{"n_head": 6, "n_kv_head": 2, "head_dim": 64, "d_mlp": 704, "norm": "layernorm", "norm_eps": 1e-05, "positions": "rope", "weight_decay": 0.0081, "lr_head": 0.00486, "decay_fraction": 0.745, "decay_shape": "linear", "batch_tokens": [32768, 65536, 98304], "train_tokens": 678900000}
MLP neurons of a small language model. Each row is named by its layer, matrix (down: output weights) and neuron, and shows model dimensions 0-127. Each number is 128 + 24 x the weight over its row's rms, rounded and kept within 0 to 255. A neuron's up and down rows have the sign that makes its largest values positive.
A block is one neuron, or neurons of one layer that tend to fire together. After each block is what it responds to, as a language model described it from the Wikipedia text at the highest values.

L4.down106 [116 144 114 104 135 136 163  42 122  93 145  69 133 156 133 123 105 127 168 105 133 171 151 143 133 131 112 159 160 156 122 111 115 168 122 121  67 131  99 101 144 122  98  96 149 181 136 137  72 144 127 101 151 148 126 136 144 101 149 113 160 126 135 119 130 105 149 139 144 127 146 147 162  98 169 145 119  99 138 119 141 115 114 139 124 114 179  87 123 119 102  92 112 143 127  99 154 105  84 109 129 115  94 152 151 142 120 142 116 111 151 118 141 128 124  91 138 133  98 114 131 110 115 130 152 131 137 117]
Possessive apostrophe marker

L4.down110 [103 149 127 155 126  66 113  83 143 107 157 131 112 100 174 111 153 124 118 136 154 134  84 125 131 138 152 133 153 157 144 112 144 112 124 145 103 151 162 114 151 143 101 140 146 146 181 122 103 120  70 154 113 114 131 142 142 110 152 154  94 140 103 176 122  90 130 149 131 141 145 150 149 128 133 179 150 122 121 108  98 132 114 131  98 112 100 125 128 151 119 152 152  97 105 124  74 107 140 114 125 138 153 100  83 102 146 119 118 161 127 115 112 103  94 163 196 171  25 137 151  72 126 120 146 134  97 124]
Pre-verb auxiliaries and negation

L4.down247 [113 125 123 145 143 145 137  88 149 159 128 164 156  88 109 127 117 144 131 162  79 126 152 148 143 106 144 115 144 170 112 143 121 124 130 127 161 163 129 124 159 142 109 116 108 108 119 110 132 161 146 134 165 138 124 179 101  62 168 162 143 117 123 126 106 169 123 142 126 107 161 192 116  92 147 165  78 117 127 165 151 145 110 131 174 135 129 134 165 174 142 114 125 142  77 120 113 119 123 143 146 134 171 147 104 124 130 123 150  88 128 107  96 121 135 124 118 148  67  88 113 113 109 139 122 149 106  92]
Mid-sentence commas

L2.down129 [151 170  89 171 114 120 127 110 142 132  94 138 125  96 158 140 124 116 120 128  90 118 124 140 126 117 171 190  89 175 118 151 139 121 177 111 109 141 130  87 127  93 101 106 131 111 123 154 127 152  95 130 127 133 127 159 144 146 147  88 157 178 120 132  91 144  84 140 108 112 136 130 133  96 153 115 131 108 120 130  98 117 156 144 106 152 115 139 138  79 128 142 141 128 109 114 118 131 110 142 155 111 144 138  74 139 144 163 132 148 129  73  81 113 128 150 128  79 224 164 121 132 162 112 147 111 128 138]
L2.down195 [ 93  81 135 121 122 130 152 132 106 143 109 120  91 186 149 162 105 120 109  88  88 152  68 124 125 121 116 110 137 108 140 125  90 125 172 151 124 142 118 119 121 151 141 130 134  99 128 158 142 111 123 139 153 103 118 132 135  96 120 143 125 114 128 140  91 132 123 152 121 127 137 134 113 183 121 114 126  92 129 146  75 140 154 111 139 138 132 126 109 149  98 154 175 140  76 133 158  92 167 157 152 101 143 115 157 138 127 144 134 192  97 106 176 121 137 105 149 150 104 132 125 149 145 189 161 113 183  91]
L2.down207 [128 120 133 230 163 124 120 118  97 109 161 108 140  92 133 136 146 153 117 124 172 107 156 112 149 150  81 148 103 143 102 111 150 110 108 131 171 146 140  97 123 157 130 148 122 107 129 155  94 103 103 137 116 117 162 153 146 101 131 123 124 143 130  80 103 159 143 149 167 142 142 108 135 133 114 162 134 171 138  99 139 129 128 125 138 133 135 164 134 126 133 116 134 118 166 107 123 167 131 117  99 114 117 112 131 108  99 117 165 156 155 179 139 110 153  98 118  96 178 124 120 147 129 162 132 137 141 102]
L2.down358 [128 134 145 109 136  87 127 147 146 147 136 142 139 115 124 133 134 113  95 158 113 147 191 112 126 128 110 120 128 152 138 102 118 143 164  96 146 109 145 113 157  89 146 183 130 166 115  65 146 161 134 114 136  98 164 152 119 125 175 113  63  67 161  85 168  75 112 133 143  82 113 124 142 161 129  92 107 164  99 119 140 156 106 110 126 161 120  93 141 128 156 125 123  91 122 111 161 150 117 110 164 128 137 102 131  97 156 132 120 140 110  98 128 137  92 149 117  82  94 140 119 140 158 114 113 133  94 145]
L2.down395 [101 115 108 168 134 106 125 155 153 145 137 132 164 133 106 105 114 140 115 142 136 117 149 133 115 155  99 156 166 149 140 140 137 127 142 159 154 160 147 125  88 108 106 155 141  92 129  96 106 141 106 111 147 127 116 143 107 146 177 137 136 120 117 134 143 150 136 133 106 137  88 155 144 119 176 176 121 128 147 129 137 126 161 186 127 154  71 164 159  69 136 124 134 155 168 137 146 119 143 121 120 111  98 108 132  82 126  74 159 106  83  83 134 129 125 127 133 108 115 130 101 123 105 133 133 145 153 137]
L2.down430 [ 74 128 156 154 160  71  96 114 108 124 115 120 181 176 112 142 152 111 162 106 150 132 167 111 125 137 145 132 125 127 140 141 128 103 139 142 149 147 132  95 124 138 131 198 130 117 136 112 147 139 158 111 140 157 129 103 126 127 133 149 111 142  98 114 138 135 110 116 133  92 167 158 139 130 140 121 105 102 158 124 151  75 155 153 122 157 133 127 104 130 108 136 169  88 110 143 109 107 139 154  98 117 111 118 149 120 136 141 164 129 106 133 121 123 138  69 123 145 105 103 147  98 120 141 113 109 125 153]
L2.down490 [134 131 135  92 169 127 109 150 140 118 121 145 119 180 158 106 129 164 121 138 156 110 134 118 137 119 135 131 154 137 142 121 151 143 115 185 131 170 101  96 124 169 127 114 142 111 179 112 110  92 152 125 173 123 118 128 150 141 151 113  73 166 173 111 144 142 173 152 116 172 141 137  78 107 157 125 123 141  91 124 143 178 126 122 119 113 146 112 115 117  92  78 140 146 120 142 132 145 152 157  92 102 110 154 121 113 138 146  98  89 130 129 150 165 124 100 131 132 113 100 145 144  98 130 149 133 191 149]
L2.down598 [ 96 115  74 181 102 119 127 158 110 168  88 150  94 124 155  81 143 134 148 121 144 139 113 152 141 132 180 159 128 106 117 101 144 105 163 101 125 104 126 135 104 119 115 112 140 100 174 115 123 132 134 105 143 131 147 129 119  87 108 142 125  77  89 122 179 115 141  96 172 117  92 129 140  92 116 164  66 151 132 149 116  94 131 144 151 130 125 146 138 103 150  86 150 136 159 148 123 109 117 111 123  69 134 106 183  89 102 150 167 100 132 138 108 122  93 137 115 106 160 122 138 134 113  69 172 122 119 117]
Word-initial prefix pieces

L9.down1 [147 138 125 123 150 115 122 102 140 127 150 130  96 169 148 113 106  85 173 157 117 135 134 126 124 125 151  79 102 149 160  78 194 137 113 128 119 116 133 119 141 106 127  98 156 144  77 134 125 135 148 142 131 173 136 147 118 146 112 157 158 123  86 127 162 143 122 114 105 154 143 126 106 166 110 111  94 111 150 202 132 167 141 128 146 141 120 139 103 130 120 149 111 137 121 112 145 148 138 109 147 142 168 138 144 105 112  83 138 147 110 101 168 133 161  99 132 153  18 134 113 123 109 148 100 119 104 164]
L9.down183 [119 128  86 110 126 136 165  98  73 121  90 117 110 137 113 136 109 151 113 184 129  92 105  99 174 149 146 163 111 149 118 143 136 111 127  96 116 130  78 145 170  97 103 142 121 126 105  94 118 120  99 166 166 128 122 157 177 136 157 146 131 129 120 102 159 131 135 140 134 140 156 100 144 121 137 120 101 108 110  96 121 113 162 149 121 124 129 101 130 117 132 122  94 115 172 126 142  99 132 143 155 105 156 129 123 151 112  86 131 100 131 129 160  96 124  90  95 134  54 136 156  96 134 163 121 135 120 182]
L9.down214 [119 135 105  93 175 176 118 191 106 151 124 114 168 119 101 132 146 134  91 121 110 133 111 128 172 152  75 140 104  95 133  86 125 141 107 140 170 133  69 128 152 139 102  93 119 132 118 125 133 107 109  99 142 133 116 107 115 112 114 164 122 107 135 110 146 131 127 140 119 168 136 131 155 180 149 132 118 177 129 136 115 122  96 132 154 132 174  91 105 129 116 130 140 119 131 139 119 103 136 130 108 116 116  60 119  78 138 132 166 160 112 169 100 151 100 137 145 102  52 142 125 151 165 125 168 121 147 145]
L9.down286 [100 119 139 130 121 158 136 105 151 116 163 117 111 129 141 166 145 145 168 148 138 122 119 124 100 108 130 138 134  86 172 113 141 129 129 150 136  92 124 116 154  55 134 153  80 145 149 181 117  95 111 137 158 132 126 145 133 120 112 136 132 137 127 121 114 106 129 124  97 172  95 143 109 132 121  92  94 148 110 101 147 132 126 135 131 152 135 134 114 137 157 163 117 101  89 111 146 111 126  92 142 146 141  88 110 170 136 138 151 123 112 171 137 131 118 118 141 166 127 134 115  93  86 153 138  80 150 154]
L9.down331 [155 202 144  70 168 151  94 164 108 152 112 141 150 144  82 130  97 105 124 125 134 121 123 131 118 144 122 137 102 109 156 119 128 122 131 168  86 138 117 111 123 116  97 107 135  87  88 130 145  96 146 174 114 147 135 118 173 135 129 134 126 141 154 148 116 155 137  90  98 135 145 132 102 163 173  93 112 133 142 149 130 123 110 170 134 112  91 108 175 137 100 138 149 117 146 119 129 157 114 128 100 126 137 119 114 130 137 102  91 132 115 122 136 144  99 117 111 110  26 156 125 113 112 109 126 158 136 141]
L9.down334 [119 148 116  77 116 131 115 126 119 167 154 106 117 174 105 151 135 145 118 128 140 146 108 141 106 125 149 125 149 131 125  86 131 132 118 163 107 112 106 113 121 152  94 152  74 154 106 146  95 126 159 140 132  80 130  79 126 127 147 113 132 173 159 137 166 146 157 114 148 114 127 154 116 133  97 140 137 127 126 127 113 134  99 112  90 122 157  87 115 110 110 106 163 106 144 168 161 121 134 145 154  97 147 113 140 138  92 141 129 130 125 176  96 154 170 141 143 116  79 112  86 184 171 159 134 146 139 164]
L9.down676 [112 129  99 137 130 128 116  48 130 156 143  90 152 147 122 141 133 108 152 137 111 135  93 135 140 146 149 167 171 171 122 155 156 159 117  97 153 191 130 136 129 124 141 167 109 144 148 146 115 113 132 143 171 135 123 113  98 115 126 150 107 124 103 113 144 101 166 150 174 132 121 121 119 122 166 125 151  88 139 114 158 131 109 148 122 145 122 104 125 110 126 168 136 129 120 149 138 103 150 171 125  78 103 133 121  45 160 151  85 130  81 135 153 158 135 131 130 143  47 155 105 150 146 143 137 133 106 144]
L9.down703 [ 91 151  98 154 113 147 137 148 125 112 129 112 191 155 135 152 132 149 155 127 150 149 125 148 151 130 121 125 128 137 106 126 142 150 172 150 104 154 101 120 110 127 134 151 108 139 115 111 129 158 127 112 100 169 151  93 116  96 117 136 143 112 125 150 139 124 120 103 141 161 101 134  98 118 113 125 131 123 156 130 129  93  73 130 154 150  76 103 114 123  85 103  86 107 139 123 125 106 101 124 163 143  82 138 100 103 127 111 105 123  77 124 131 123 114 123 144 140  68 134  96  91 109 122 157 125 165 150]
Possessive apostrophe

L2.down191 [148 143 154 128 127 114 134 112 135 113 159 111  95 110 147 121 115 125 123 101 108 130 130 159 128 137 124 130  83 117  88  69 156 156 132 168 117 117 105 113 116 131 102 156  85  88 120 125 102 120 120  95 146 168 128 110 139 120 105 110 143 184 125 107 150 164 112 123 118 129 104 114 144 145 150 147 145 138 117 161 127 105 120 129 150 152 138  83 135 124 141 177 115  97  97 148 126  63 114 119 112 125 141 181 122 126 132 143 144 101 140 165  96 141  87 165 144 188 128 111 132 116 205 108  67 101 155 143]
L2.down205 [116 122 132 184 118  85 134 119 124 138 150 165  95 110 116 138 159 145 155 122 162 142 128 123 100 200 147 141  83 140 186 102 133 139 196 119 146  91 126 112 155 140 140 147 100  97 136 157  96 165  89 152 122 157 138 121 124 162 124 162 125 151 154 115 130 121 149 121 139 143 153 141 136  87 138 131 120  66 151 123 111 151 107 134 122 124 113  79 112 179 163 142 107  94 108 117 157 115 110 136 126 120 111 103 165 109 162 128 122 123 135 128 123 118 136 135 144 145  87 107 138 110 128  92  76 144 162 167]
L2.down216 [114 116  86 115 162 111 162 118  99 108 141 106 134 145 133 147 132 148  93 146 136 126 123  96 103  94 101 136 141 118 130 132  74  91 142 139 112 120  97  99 127  77 123  89 130 154 140 138 113 101 119 163 148 145 110 118 115 170 143 119 104 149  95 106 112 139 127 137  73 132 129 119 127 111 111 166  84 123 137 103 139 118 141 143 121 160 125  84 144 143 134 111  95  96  90 139 144 149 124 117 147 122 165 155 146  74 109 119 124  95 142 134  93 139 181 148 139 129 188 114  83  94 138 117 142 149 148 113]
L2.down225 [106 146 133 125 111 180 172 117 145 128 125 133 113 115 118 118 129 108 167 112 101  96 202 131 104 172  96 144 103 117 118 124 112 142 138 105 126 157 141 155 123 115 114 112 128 153 127 137 101 160 111 112 110 108 139 119 113 135 160 131 151 119 151  97 125 116 142 121  68 116 145 165 150 158 141 106  94 117 122 101 151 115 133 137  96 131 141 119 135 136  96 137 107 134 149 117 110 118 146 157 130 122  91 154 183 137 139 138 105 122 130 143 147 106 111 116  98 122  41 135  94 109 134 147  97 142 115 233]
L2.down288 [110 144  69 135 147 132  92 149 158 139 142 124 130 133 134 139 172 158  99 131 158 102 112 137 110  87 142  87 181 102 126 124 133 118 144  78 100 137 142 131 119 132 127 169 115 110 117 133 132 114 120 151 135 118 141 149  92 135 136  99 131 168 106 152 143 137 121 133 143 157 122 139 151 103 141 156 123 137  92 111 134 130 161 117 171 123 156 137 107 147 137  98 109  91 112 167 149 136 141 121 131 123 139 108 123 135 144 117 135  97 129 110 137 130 156 150 102 133 153 150 110 102 138 121 172 124 155 140]
L2.down369 [114 107 118 106 145 163 130  82 140 151 136 124 138 114  96 117 117 103 161 133 103 141 159 133 148  99 101 166 135 133  97 138 125  83 131 128  97 156 113 109 130 128 165 101 158 133 152 122 164 112 117 109 110 151 157 100 133 117 125 133 154  85 100 139 125  99 121 107 120 112 147 176 119 128  92 111  86 117 144 113 125 163 153 138 146 111  99 122  88 138 159 120 137 123  79 158 112 206 120 170 134 129 119 104  93 123  91 133 107 148 113 111 110 132 102 132 139 163 167 142 142 128 131 128  97 110 158  84]
L2.down405 [111 104 140 135  97  89 123 148 126 131 120 136 114 123 129 142 141 136 136 133 138 144 116 135 148 154 153 110 168 173 114 120  91 149 113 167 163 129 104 138 124 178 146 154  73 150 149 125  91  90 144 120 139  94 152 127 142 157 118 171 122  89 120 131  97 135 151  60 130 144 110 136 154 141 139 160 103 107 122 135 178 139 129 122 107 101 114  85 148 120 134  84 166 115 146 152 151 112 122 143 164 140 132 156 163 126 119 113 130 142 117 115 136 153 107 130 139 128  33 137 123  91 126 135 124 109 141 121]
L2.down642 [102 178 137 145 149 120 149 123 138 122 143 102 111 150  98 130 107 140 155 167 118 175 116 161 154 148 143 102 100 142 135 122 144 138 128 135  89 151 139  75 101 159 102 124 164 151  81 141 146 122 163 115 128 104 109 152 165 112 120 104 147 137 146 142 107 117 129 138 143 127 151 135 152 125 134 160 120  95 121 129 134 153 144 125 126 105 168 104 108 118 128 145 115 125 119 110 121 116 142 149 133 129  94 128 146 163 122 157 111 139 140 114 142 159 133 126 105 118   0 117 119 109 121 125 131  76 156 229]
Apostrophes and opening quotes

L9.down5 [167 127 134  99  86 140 166 217 145 139 128 129 138 138 151 134 136  76 154 134 144 124 130 147 171 100 134 149 150 185 126 119 146 141 131  78 123 140 127 146 105 144 141 119 165  83  94 186 118 147 109 135 124  90 101 158 113 138 142 111 141 124 137 112 130 131 131  91 151 128 212  86 130 125 125 125  94  99 169 113 138 101 109 115 140  96 106 120 145 153 110 129 140 128  86 157  72 148 122 104  91 162  94 156 119 128 166 110 109 131 123 116 136 143 133 130 124 167  85 144 110 108 132  91 123 137 126 118]
L9.down312 [115 109 131 107 106  74 124 111 135 152 165 117 136 117 127 140 136 112 123 141 118 113 149  99 124 125 137 167 105  86 120 141 105 165 165 102 121 158 153 135 140 102 116 133 138 123  74 142 136 194 142  78 155 139 119 139 144 122 121 107 128 118 149 121 158 123 182 136 124 133 161 116 103 142 131 118 140 138  89 122 127 138 114  95 175 154 142 106 109 123 166 110 120 124 124 131 122  98 147 118 105 161 144 149 137 102 162  97 111  81  93 133 202 117 151 104 157 125  85 158 124 112 109 168 134 127 145 162]
L9.down317 [111 133 133 143 145 138  87 153 143 186 128 151 137 118 153 141 105 154 142 149 100 160 142 130 103 130 108 116 122 104 151  97  76 104 143 124 125 138 170 121 105 134 154  63 159 110 134 125 140 125 144 186  91 108 127 150 146 120 112 135 112 135 122 164 153 101 129 113 136 151 141 107 117 138 122 172 136 169 112 130 120 131 135 140 121 150 105 158 118 134 152 132 141 106  98 110  92 126  75 113 158 125  93 158  66 165 159 142 127 124 138 115 132 168 138 142 128 138 122 170 128 166 101 134 138 164 112  60]
L9.down363 [147 139 132 130 127 142 130  92 175 127 105 120 129 104  89 118 166 156 126 124 145 114 131 131 134 120 126 132 127 141 117 113 105 157 139 131 142 100  93 142 125 133 126 136 125 119 128 120 122 142 151 105 171 121 121 131 106 131 167 109 155  85 125 134 104 126 143 140 145 171 145 139 114 116 124 118 147 119 136 137 144 155 129 152 145 152 117 124 140 192 107 132 129 120 113 106 159 131 124 142 121 103 123 169 120  97 128 134 177 117 152 116 150 122  99 123 125 147   0 104 103 126 114  95 130  98 100 163]
L9.down464 [130 109 146 146 143 146  84  82 146 144 113 164 117 129 117 138 101 108 129 109 109 158 153 153 167 152 180 115 105 159 116 140 142 113 100 111 165 118 142  96 139 147  98 158 108 109 144 117 170 118 155 144 109 134 134 158 123 120 123 124 103 131 167 158 110 117 122 144 130  89 113 121 112 158 159 123 127 180 159 134 104 103 113 170 185 156 153 121 152 104 158 154 111  99 175 128 105 133 123 121 116 166 165 162 102 130 142 122 141 121 153 107 147 108 125 102 168  99   9  82 154 133 128 100  95 138  87 185]
L9.down521 [106 134 117  96 134 131 148 126 122 155 145 167 166 142  73 156 127  98 117 161 116 114 132 139 170  80 133  98 123 128  98 121 103 150  83 164 185 143 125  81 113 186 127 102 142 111 129 124 143 107 103 142 172 149 104 149 111 141 124 125 105 102 132 163 120 127 114 136  94 131 170 110 145 117  98 148 109 146  96 126 128 142 150 120 160  77 103  70 138 170 104 148 113 104 140 129 140 163 123 149 144 134 114 161  49 151 168 139 110 124 110 107  91 133 124 125 133 107  80 115 107 176 162 100 137 111 133 141]
L9.down563 [109  94 150 138 134 137 115 116 135 164 137 118 138 179 172 150 108 106 115 111 111 135 134 163 160 133 167 119 157 135 120 149 133 144 104 147 130 166 144 124 100 137 134 147 155 130 123 144 133 139 141 140 113  99 114 110 132 115 144  91 102 150 109 110 105 133 151 130 160 120 160 130 102 170 129 155 108 126 133 108  91  73 132 117 154 104 125 130 101 192  88 103 121 109 136 118 140  92 102 169 114 137 103 141  81  76 136 128 125  99 162 169 144 134 118  94 121 140   6 147 155 113 144 110 148 107 163 173]
L9.down579 [114 118 106 117 101  87 128 117 142 122 171 118  75 113 169 114 122 103 116  92  93 100 148 122 128 144  95  92 155 105 118  74 105 133 129 142 142 132  99  99 142  80 102 123 109  99  87 144 145  97 129 108  86 110  98  82  95 149 150 101 106 104 129 112  94 139 170 106 174 144 140 102  80 166 127 166 110 152 123 103 151 110 110  99 179 133  99 151 166 140 115 122  89 155 140  91 117 173 142 130 122 149  83 103 155 117 165 129 127 133 139 101 146 124 116 105 146 157 111  92 158 141 127 122 137 134  95 154]
Comma after noun phrase